MLP neurons of a small language model. Each row is named by its layer, matrix (down: output weights) and neuron, and shows model dimensions 357-420. Each number is 128 + 32 x the weight over its row's rms, rounded and kept within 0 to 255. A neuron's up and down rows have the sign that makes its largest values positive.
A block is one neuron, or neurons of one layer that tend to fire together. After each block is what it responds to, as a language model described it from the Wikipedia text at the highest values.

L3.down900 [ 97 167 112 155 116 219 106 121 137 153 131 153 141 180 101  91 110 108 126 124 153 135 190 139 144 132 156  67  98 134 104 144 146 113 129 121 143 106 117  71 184 117 143 122 138 156  87 160 154 157  78 169 142 103 127 162  93 120  80 148 158 186 171 192]
Responds to: Connector before coming number

L3.down1819 [117  61  64 107 102 130 171 118 151 104 158 166 102 123 156 117  91  94 128 143 102 141  86 164 132 180 143 124 130 133  72 142 132 100 177  93 126 145 130 103 187 141  99  82 129 124 124 108 118 161  89  91 200  91 168 136 105 106  85 130 120 205 126 127]
Responds to: List and coordination separators

L4.down360 [136 175 110 123 125 120 129 106 112  75 108 101 140 104 155 147 153 128 151  94 168 138  95 137 100  98 131  84 132  93  96  95  42 107 101 147 106 148 128 103 136 162 178 123 149 176 137 175  95  77 114 133 118 120 132 145 112  98  98 149 115 108 113  88]
L4.down409 [159 128 120 147 155 114  93 121 134 127 147 124 159  75  74  76 122 138 155 150  63 153 135 132 101 126 120 117 122 103 113 143 190 178 105 108 119 122 125  75 165 158 146  57 172 167 196 183 172 165 143 155 125 104 122 137 140 128 127 126 171  72 102  99]
L4.down682 [126 178 173 119 130 106  47 125  93  91 122 112 104  95 131 151 124  65 124 161 126 110 110  26 124 177 164 165 122 136 123 155 169 106  66  96 129 148 149  93  47 125 134 114 143 114 182 144 132 160 159 133  83 116 108 160 110 107 180 175 143  78 154  95]
L4.down1105 [208 145  90 132 135  91 157  51 110 117 106 111 156 109 125 104 106 191 158 117 140  76 131 134 106 181 119 137  61 146 102 136 130 176 135 114 139 157 174 161 157 157 143 149 109 175 163 170 156 175 156 145 107 109 177 113 105 168 134 157 152 144 105 128]
Responds to: Early word-piece fragments

L3.down2221 [109 170 160 143 105 144 156 120 162 128 138 129 129 128 129  58 114 119  98 148 132 159 173  43 119 154 155  69 155 159  94  89 143 111 164 147 167  94 138 164  97 127  93 147 119 143  78 149 138 131  96 118  95 131 147 110 130 161 142  88 125  99 107 125]
Responds to: Mid-word subword fragments

L4.down94 [174  81 120 179 150 140 189 128 148 133  85  84  82 157  95 136 139  97 196 134 130 171 125 123 104 136 146 105 102 142 136 119 148 153 147 138 139 113  73 152 106 146 136 150 122 134 110 136 120 175 153 143 115 149 125 150 105 139  99  90 108  65 137 157]
L4.down1371 [139 123 150 108 115 137  88 145 118  97 183 211  97 103 182  89  81 153 174 154 122  51 158  86 151 192 107 117 105 141 170 142 116 137 158 202 148 143  94 180 173 150 134 151 105 117  99 163 133 129 155 145 122 102 101 144 132 145 120 101  58  90 118 116]
L4.down1428 [185 144  71 160  96 160 112 159  51 109 137 128  74  87 137 126 165 142 142 181  91 116 113 113 139 135  88  76 169 144 148 174  98 176 144 105 163  71  78 116   0 123  81 134 146 139  98  87 144 114 147 127  77  98 143 119  86  78 168  94 123  86  97 151]
L4.down2156 [117  74 150 164 164 127 144  67 150 167 134 144  96 120 143 181 166  83 175 101 132 124  85  84 142 124 141 151 130 153 118 178 140 134 126 143 152 119 189 154 189  98 141 104 163 105 151 109 103  66  48 125 129 115 159 100 189 101  84 113 128 165 164 134]
Responds to: Formulaic Wikipedia table cells

L2.down37 [143 166 121 138 149 149 122  93 108 186 121 153 139 124 108 115 146 131 136 149 176 124 110 172 135  87 126 112 186  95 118 110 112  77 126 137 130 105 164 117 164 198 127 109 114  81 158 156 148 112 126 125 101  78 163 192  95 123 137 141  85 102 115 155]
L2.down431 [149 190  88 155 112 120 123 154 116 143  65 145 128 142 114 128 109  65 102 125 109 182 109 179 197 156 160  95 143 150 106 156 124 131 120 161 109 155 168 103  91 121 157 121 147  87 104 180 185 156  85 132 154 160 122 172 163 122 152 138  93 145  92 171]
L2.down693 [105  92 166 103 140 127 131 140 107 170 165 137 156 104 122 129 124  83  76 181 115  94 125 135 140 156 108 120 121 133 122 218 132 110 110 102 130 178 131 134 113 152 121 135 169 108 114 106 119  86 169 138 136 104 122  35 123 123 138 113 146 126 134  87]
L2.down1741 [132 129  81 103 111 143 138 124 108 201 115 114 117 138 104 154 186 123 126 116 134 128 101  87 161  77 117 120 125 128  68 167 128 111 147 114  58 140  94 139  70  79 124 117 125 138 160  74 113 113 110 140 146 149 142 102 119  76  80 123 110  62 133 142]
Responds to: Existential "is/are" after there

L2.down167 [ 97 189 162 119 142 155 123 178  93 101 167 135  51 101 121 110 110 140  99 102 127  89 106 121 173 149 133  82 103 149 149 173 141 131 122 128 151  71 151 123 207 119 118 105  92 130  88 160 134 115 147 144 110 192  98 149  75 158 129 212  59 136 105 109]
L2.down785 [115 124 134 142  80 129 141 152 103 110 123 142 175 142 133 137 105  94 169  91 130 152 132  90 178 152  78 174  84 160 136 159 114 121 113 106 120 117  80 137 156  52  85  95 141  55  45 125  93 144 146 209 110 171 156 121 101 149 127 176 174 129  81 147]
L2.down1257 [116 111 112 145 127 152 199 115 107 137 139 144 131 169 148 156 119 108 158 108 153 126 152 136 170 137 209 143  80  73 137 145 141 181 150  87 146 109 165 102 127  92 160 161 123 172 135 140 131 122 140 139 113  99 160 158 100  93  76 163 107 156  48 182]
L2.down2055 [142 105 123  78 104 104 128 149 101 118 115  90 152 100 152 106 115  97 100 190 155 137 102 119  61 205 112 169 167 105 180  68 138 128 143 122 166 108  98 154 182 151 132  79 127 115 109 142 138 105 120  96 164 154  99 177 107  86 146 125 103 121 134 115]
Responds to: Range connectors between numbers

L4.down62 [149  98 128 131 147 126  73 136 117  63 186 160  64 122  83 109 134 146 104  85  66 123 181 108 127 115 126 105 110 177 117 131 178 154 107 128 137 131 107 130  72 127 141 157 157 124 105 104 113 123 165 146  76 121 143 142  67 153 171 134 129  89 103 192]
L4.down1410 [156 108 118 137 181 149 136 129 119 117 161 165 137 162 140 161 138 100 138 119 144 128 120  84 152 141 123 145 134 147  60 156 133 176 158 146 150 112 177 130  68  96 165  71  91 201 128 141 151 122 189 132 129 132 147 140 108 113 116 111  87 189 125 105]
L4.down1596 [ 73  79 105 104 134 121 164 145 124 102 152 148  83 132 157 127 128 190 115 179  86 168  75  44 155 143 134  70  96 144 125 109 159 178  91 115  95 128 153 147 164 148 151 112 110 130 145 171 121 141 115 107 168 112 140  86 184 144 120 195 123 111 120 151]
L4.down1705 [135 147 160 147 158  80 106 153  75 142 140 168  94  49 119 133 192  96  95  70 112 124 134 121  83 131 146 109 125  74 161 118 107 181 101 116 113 133 100  69 120 125 142 164 135 102 130 134 152 126  55 109  99 111 125 194 113 119  91  66  71 139 149 130]
Responds to: Coordination separators in lists

L4.down324 [164 114  71 134 106 153 102 121 102 110  89 114 167 142 103  87 131 160 110 141 132 117  80  82  97 144 157 151 165 121 153  99 134 105 122 164  48 146 124 135 255 128 106  89 168 117  94 109  79 147  70  97 136  94 170 132 122 111 129 117  61 117  90 120]
L4.down840 [162 122 114 127 148 118  79  96 106 200 107 125 153 168 138 133 149 170 145 154 101 134  83 146 141 127 108 131 124 152 119  74 108 123  87 177  76  82 157 182 255 164 131 142 122 144  88 121 162 130 122 131 150 138 136 208 133 144 133  79 156 123 109 137]
L4.down1912 [119 118 105 141 117 164 188 100 182 155 147 132 120 113  99 159 103 111 139 126 111  95 120 116 162 136 141  91 150 150 132 132 136 107 138 109 127 137 136 111 109 154 142 137 187  77 147 154 172 133 120 132 130  68 175 127 115 138 117 118 150 136 138 121]
L4.down2027 [143  90 184 174 105 130  89 116 124 215 106 143  77 146 118  71 161 163 132 119 176 175 132 124 116 105  93 102 103 147  77  51 132 146 132 102 153 123 113 107 255 140  62 138 194 129 128 112  79 122 138 162 108 135 198  69 138 175 148 143  77 137 119 141]
Responds to: Mid-name word fragments

L3.down1947 [202 158 146 154  99  95 194 160 151 232 136 130 105  95 108  95 112 158 127 124 174 137 121 190 136 112 107 126 120 134 129 108 121 113 155 147 184 155  89 141  96  93 153  83 179 116 131 177 134 132 183 135  92 113 115 131  89 136 113 129 144 102 139  84]
Responds to: Sports results and tables

L4.down115 [132 129  79 154 114 132 165 176 160 180 122  87  78 130 104 152 132 161 156 135 149 110 126 207 132 132 143 141 113 190 124 143 174 123 159 132 104 229 168  72 160 115 120 177 187 121 147 188 108  94 131 157  81 139 161  81 117 130 124 182 146 165 135 115]
L4.down582 [198 134 151  94 194  70 209 136 115  83 170 225 136 141  42 116 119 152 104 135 118 152  65 148  95 121 115 142 118  69  23 149 108 103 117 158 150 134 163 152 215 118 144  98 125 127 108 128 148 124 133 108 124  75 122 131 164 139 102 170  90 171 122 161]
L4.down595 [121 134 188 100 124 136 174 117 151 142 135 164 115 100 101 159 134 120 141 141 135 145 192 110 131 135 172 108 196 110 102 111 103 115 124  64  94 138 163 168  66 124 175 132 116 144 189 179 163 129 156  64 185 186 108 104 122  58 183 177 183 113 131 159]
L4.down1814 [117 191  69 159 197  99 132 115 121 141 109 156  87 139 100 139 157 158 127 107 125  60 154 132 160 144 116 136 129 129 189 120 199 118 134 116  86  80 113 124 141 129 189 115 138 136 127 138 117  90 115 100 107  91 110  72  87  82  90 125 157 163 111 166]
Responds to: Building and dwelling nouns

L3.down2060 [ 81 161 136 124 147  82 135 117  80 166 124 119 147 123 114 112 127 111 187 159 110 140 189 141 159 118  91  65 105 129  98  87 162 126 122 105  81  78 198 114 247 166 127 167 126 122 174 136 111  77 145 142 144 118 161 103 121 128 139 112  98 142 121  87]
Responds to: Anaphoric article subject noun

L2.down154 [110 127 101 121 141 140 143 124 140  94 185 130 141 180 181 125 120 113 118 112  96 159 114 127  81 134 133  78  99 154 153 166 174 122 119 105 176 117 121 142 139 156 122  96 151  82  74 113 167 193 199 156 137 132 114 110 153 184 186 208 109 149 122 181]
L2.down206 [169 120  87  81 130 175 144 133 133 170 131 157 107 179 109 123 168  91 157 104 133  83 134 144 128 164 143 111 124 158 111 116  94 128  44 127  88 157 116 117 196  78 131 156 116  75 171 107 100 152 160 156  53  82 126 120 181 101 137 133 118 119 153 186]
L2.down1357 [123 105 145 101  41 132 151  70  40 145 102 135 105 222 112  77 168 111 122 117 133 111 135  91 119  90 125 124 118 160  95 145 141 131  84 131 139 150 108 141 174 136  90 150 134 175 151 152  72 130 172  96  88  93 129 156 121 126  96 180  65 162 145 107]
L2.down1843 [114 182  92 128 140  94 192 134 119 100 143 177 120 156 117 142  95 135 109 159  76  90 197 102 133  86 107 105 132 117 127 136 167 152 172 142 137  99  81 144 105  79  94 145 109 105 153 130 131 142  70 138 154 104 139 145 175 169 133 152  85 124 121 170]
Responds to: List coordinator tokens

L3.down617 [150 157 103 103  92 142 121 148 162 152 168  59 139 133  89 132  97 198 172 119 167 149 120 122 138 139  91 155 170 161 168 117  67 131 187 152 140 134 138 184 148 145 201 178  93 108 127 177 143 115 113 121 141 195 147 158  87  71 125 117 109 113 115 175]
Responds to: Second piece of names

L4.down361 [118 114 153 101  96  84 107 146 103 155 115 141  90 138  83 128 144 101 119  92 135 180  93 131  39 154 106 145 118 173  98  80  60 178  63 100 125 165 117  88 196 115  87 101  80  78 138 131 176 106 125 129 130 112 116 199 104  74  89 133 167 141  88 164]
L4.down697 [124 100 128 176 169 115 169  90 128  91 149  57 158 152 135 133 186 122 130 113  67 154 162 165 101 165 127 104 135 106 128 120 111 101  62 111  55  71  86 187 107 111 126 132 154 113 137 113 157 181 131  92 157  67 198 126 146 117 113 144  99 154 132 162]
L4.down984 [128 158 180 125 175 101  77  68 171 115 142 133 113 130 144  89 131 131 111 169 109 105 114 135 131 144  94 125 140 170 137  97 148  79 126 127 141 116 113 127 115 167 131  61 102 142 125 110 176 158 103  77 102 123 154 103 123 124 121  79 155  97  99 123]
L4.down1239 [133 116 129 141  86 152 118 111 169 120 126 119  97 124  53 128 173 108 147  82 149  70 144 125 214 170 161  98  74 165 127 127  94  92  80  93  37 123  91 186 131 114 147 122 113 188  79  83 145 187 111  93  89 115 110 158  70 147  61 132 156 143 154  83]
Responds to: Structured data separators

L2.down538 [144 207 126 121  67 178  84 157 137 168  76 137 137  75  91 101 141 107 105 176 148 131 131  96 147 119  79  95 139  97 164 119 172 133 121 105 154 120 196 160 216 115 136  82 155  86 120 169 110 138 106 196 155 117  91  90 101 142 159 140 148 122  89  99]
L2.down653 [171 159 140 124 106 148 119 151  81 134 150 128 141  97 106 116 149 160 103 133 117 155 119 157 109 141 107 136 119 150 102 105 110 107 116 133  95  47  91 151 172 137 154 128 134 101 124 152 119 107 113 140 100 118 136 150 101 115 129  98 154 182  92 144]
L2.down895 [142  99 141  74 175 152 114 122 102 135 114 155 104  79  98 141 132 128  95  86 181 132 120 172 109 122 127 103 131  99 144 189 153 116 143 163 130  86 152 101 182 127  86 137 146  77 132 196  90 120 112 112 111  51 159 170 164 148 107 152  87 160  96 164]
L2.down2224 [119 180 150 100 165 119 107 113  76 113 148 120 163 112 159  72 104 114 110 107 136 118 117 190 163  96 138 148  58  81 171  71  81 110 150 162 182  80 106 117 255 139 168 122 162 123 147 158 145 174 136  92 133 201 180 182 105 176 103  91  74 167 126 119]
Responds to: Place and building nouns

L2.down534 [118 137 176 195 112  81 118 159 142 157 130 157 132  98 108 106 117  89 173 198 137 135 137  88 157 192  89  97 138 118 136 117 174 181 187 169 168 179 153 126 116 140 110  97 160 116 156 150 117 193 190 123  91 111  82  92  96 105 119 116 128 185 129 140]
L2.down555 [113  92 148 116 145 100 108 174  90 137  83 130 145 140 115 152 105 123 125  75 145  94 170 136  82 123 107 137 175  87 109 197 107 125 140 124 105 138 114 160 230 127 145 123 101 164  94 153  72 145 132 149 111 156 107 144 100 174 123  73 147  95 191 115]
L2.down727 [ 88 179 139 136 182 120  99 131 190 104 118 125 189 193  93 107 166 107  88 120 184 138 240 113 152 156 120  85 133  94 150 114 112 134 153 115 139 117 139 177 125 115 172  87  47 152  83 162 112 156 139 104  99 174 108 154  69 106  85 107 177 116 106 135]
L2.down1653 [104 129 154 164 136 157 184 136 103 115 155 128  95 142  96 153 131 198 142  72 145 109  90 153 136 160 138 104 128 172 154  68 174 116 101 139 182 130 105 123 149  96 177 170  65 113 148  85  92 125 137 166 110  69 159 151 169 159  98 138 105 103 113 152]
Responds to: Early piece after initial letter

L2.down43 [204 134  79 134 138 114 175 139 115  93 148 142 131 114 105  84 150 123 122 111 112 101 101  93 154 174  74 160  98 153 145 135 113 202 141  63 116 153  95 124 100  73 164 125  95 128 127 160  99 139 151 100 154 143 128  88 127 142 165 166 144 120  76 186]
L2.down996 [131 129 105  50 111 167 179 124 168 115 109 114 106 138 115 138 142 150  77 161 136 128 131  97 158 107 184 109  91  99  97  71 169 172 129 139 106 117 143 127 249 134 140 115  95 138  98 111 166 113 134 155 106 155 134 131 163 206  81 183 169 170 108  93]
L2.down1754 [164  80 147 101 120 122  75 104 123 162 154  90  36 143 176 172 130 118  67 140 194 119 144 141  87 159 140 145 152 127 114 102 128 112 112 131 144  92 108 127 142 166 164 101 168 162 116  73 115 149  48 110  84 140 171 151 107 190 135 190  87  99 136 156]
L2.down1979 [ 26  99 138 122 127 118 124 110 127 168 117 129 134 105 130 209 181 128 122 102 164  78 137 143 161 139 156 137 144 110  95 149 152 148  59 185 175 152 100 157  29 103 135  68  55 127  99 152 144 154 131 102 116 122  94 154 143 202 141 159 134 137 127 155]
Responds to: Word-internal continuation pieces

L2.down572 [168 102  98 106 143  72 164  93 110 128 108 127  56 121 120 147 122 161  99 210 116 161  35 183 155 158  73 118 133 132 157 177 144 160 204 139 182 149  55 171 222 153 196 159  89 110 150 104 140 119 116  98 112 119 115 132  65 105 129 129 120 152 159 125]
L2.down930 [ 79  65 162 135 131  98 134 162  50 108 102 142 115 178 134 156 119  99 128  88 145 119 122 138 126 136 186 115 163 132 162 137 173  70 122 111 119 172  99 127 168 157  89 129 112 158 145  92 170 139  96 204 170 183 112 130 120 204 114 224 128 172  93 147]
L2.down1481 [124 121 129 153 147  91 170  99  69 163 151 155 118 112  87  94 164 100 109 117 141 170 137 179 137 120 111 130 157 140  85 138 100 150 109 123  16 109 145 126  92 125 154 170 142 151  71 105 119  90 109 125 124 132 159 161 163 113 135 172  68 110  95 101]
L2.down2013 [147 101 136  74 128 135 101 152 123  71 150 102 103 119 107 124 172 144  81 132 150 155 144 138 166  47 197 155 169 189 117 162 139 147 124 117 142 105 100 202 202 122 126 134 124 150 180 141 176 156 143 123 130  99 138  43 121 130 141 124 112 184  92 146]
Responds to: Sports table separators, word endings

L3.down2045 [ 85  69 151  94 129  69  87 102 114 150  97 122 134 114  99 159 180 127 113 174 117 122 107  75 105 162 174 153 136 135 120 121 107  84 175 130 143  90 151 173 146 178 144 135 130 119 103 121  48 128  56 172 114 148 153 108  98  98 152 142  60 142 121  98]
Responds to: Existential and possessive verbs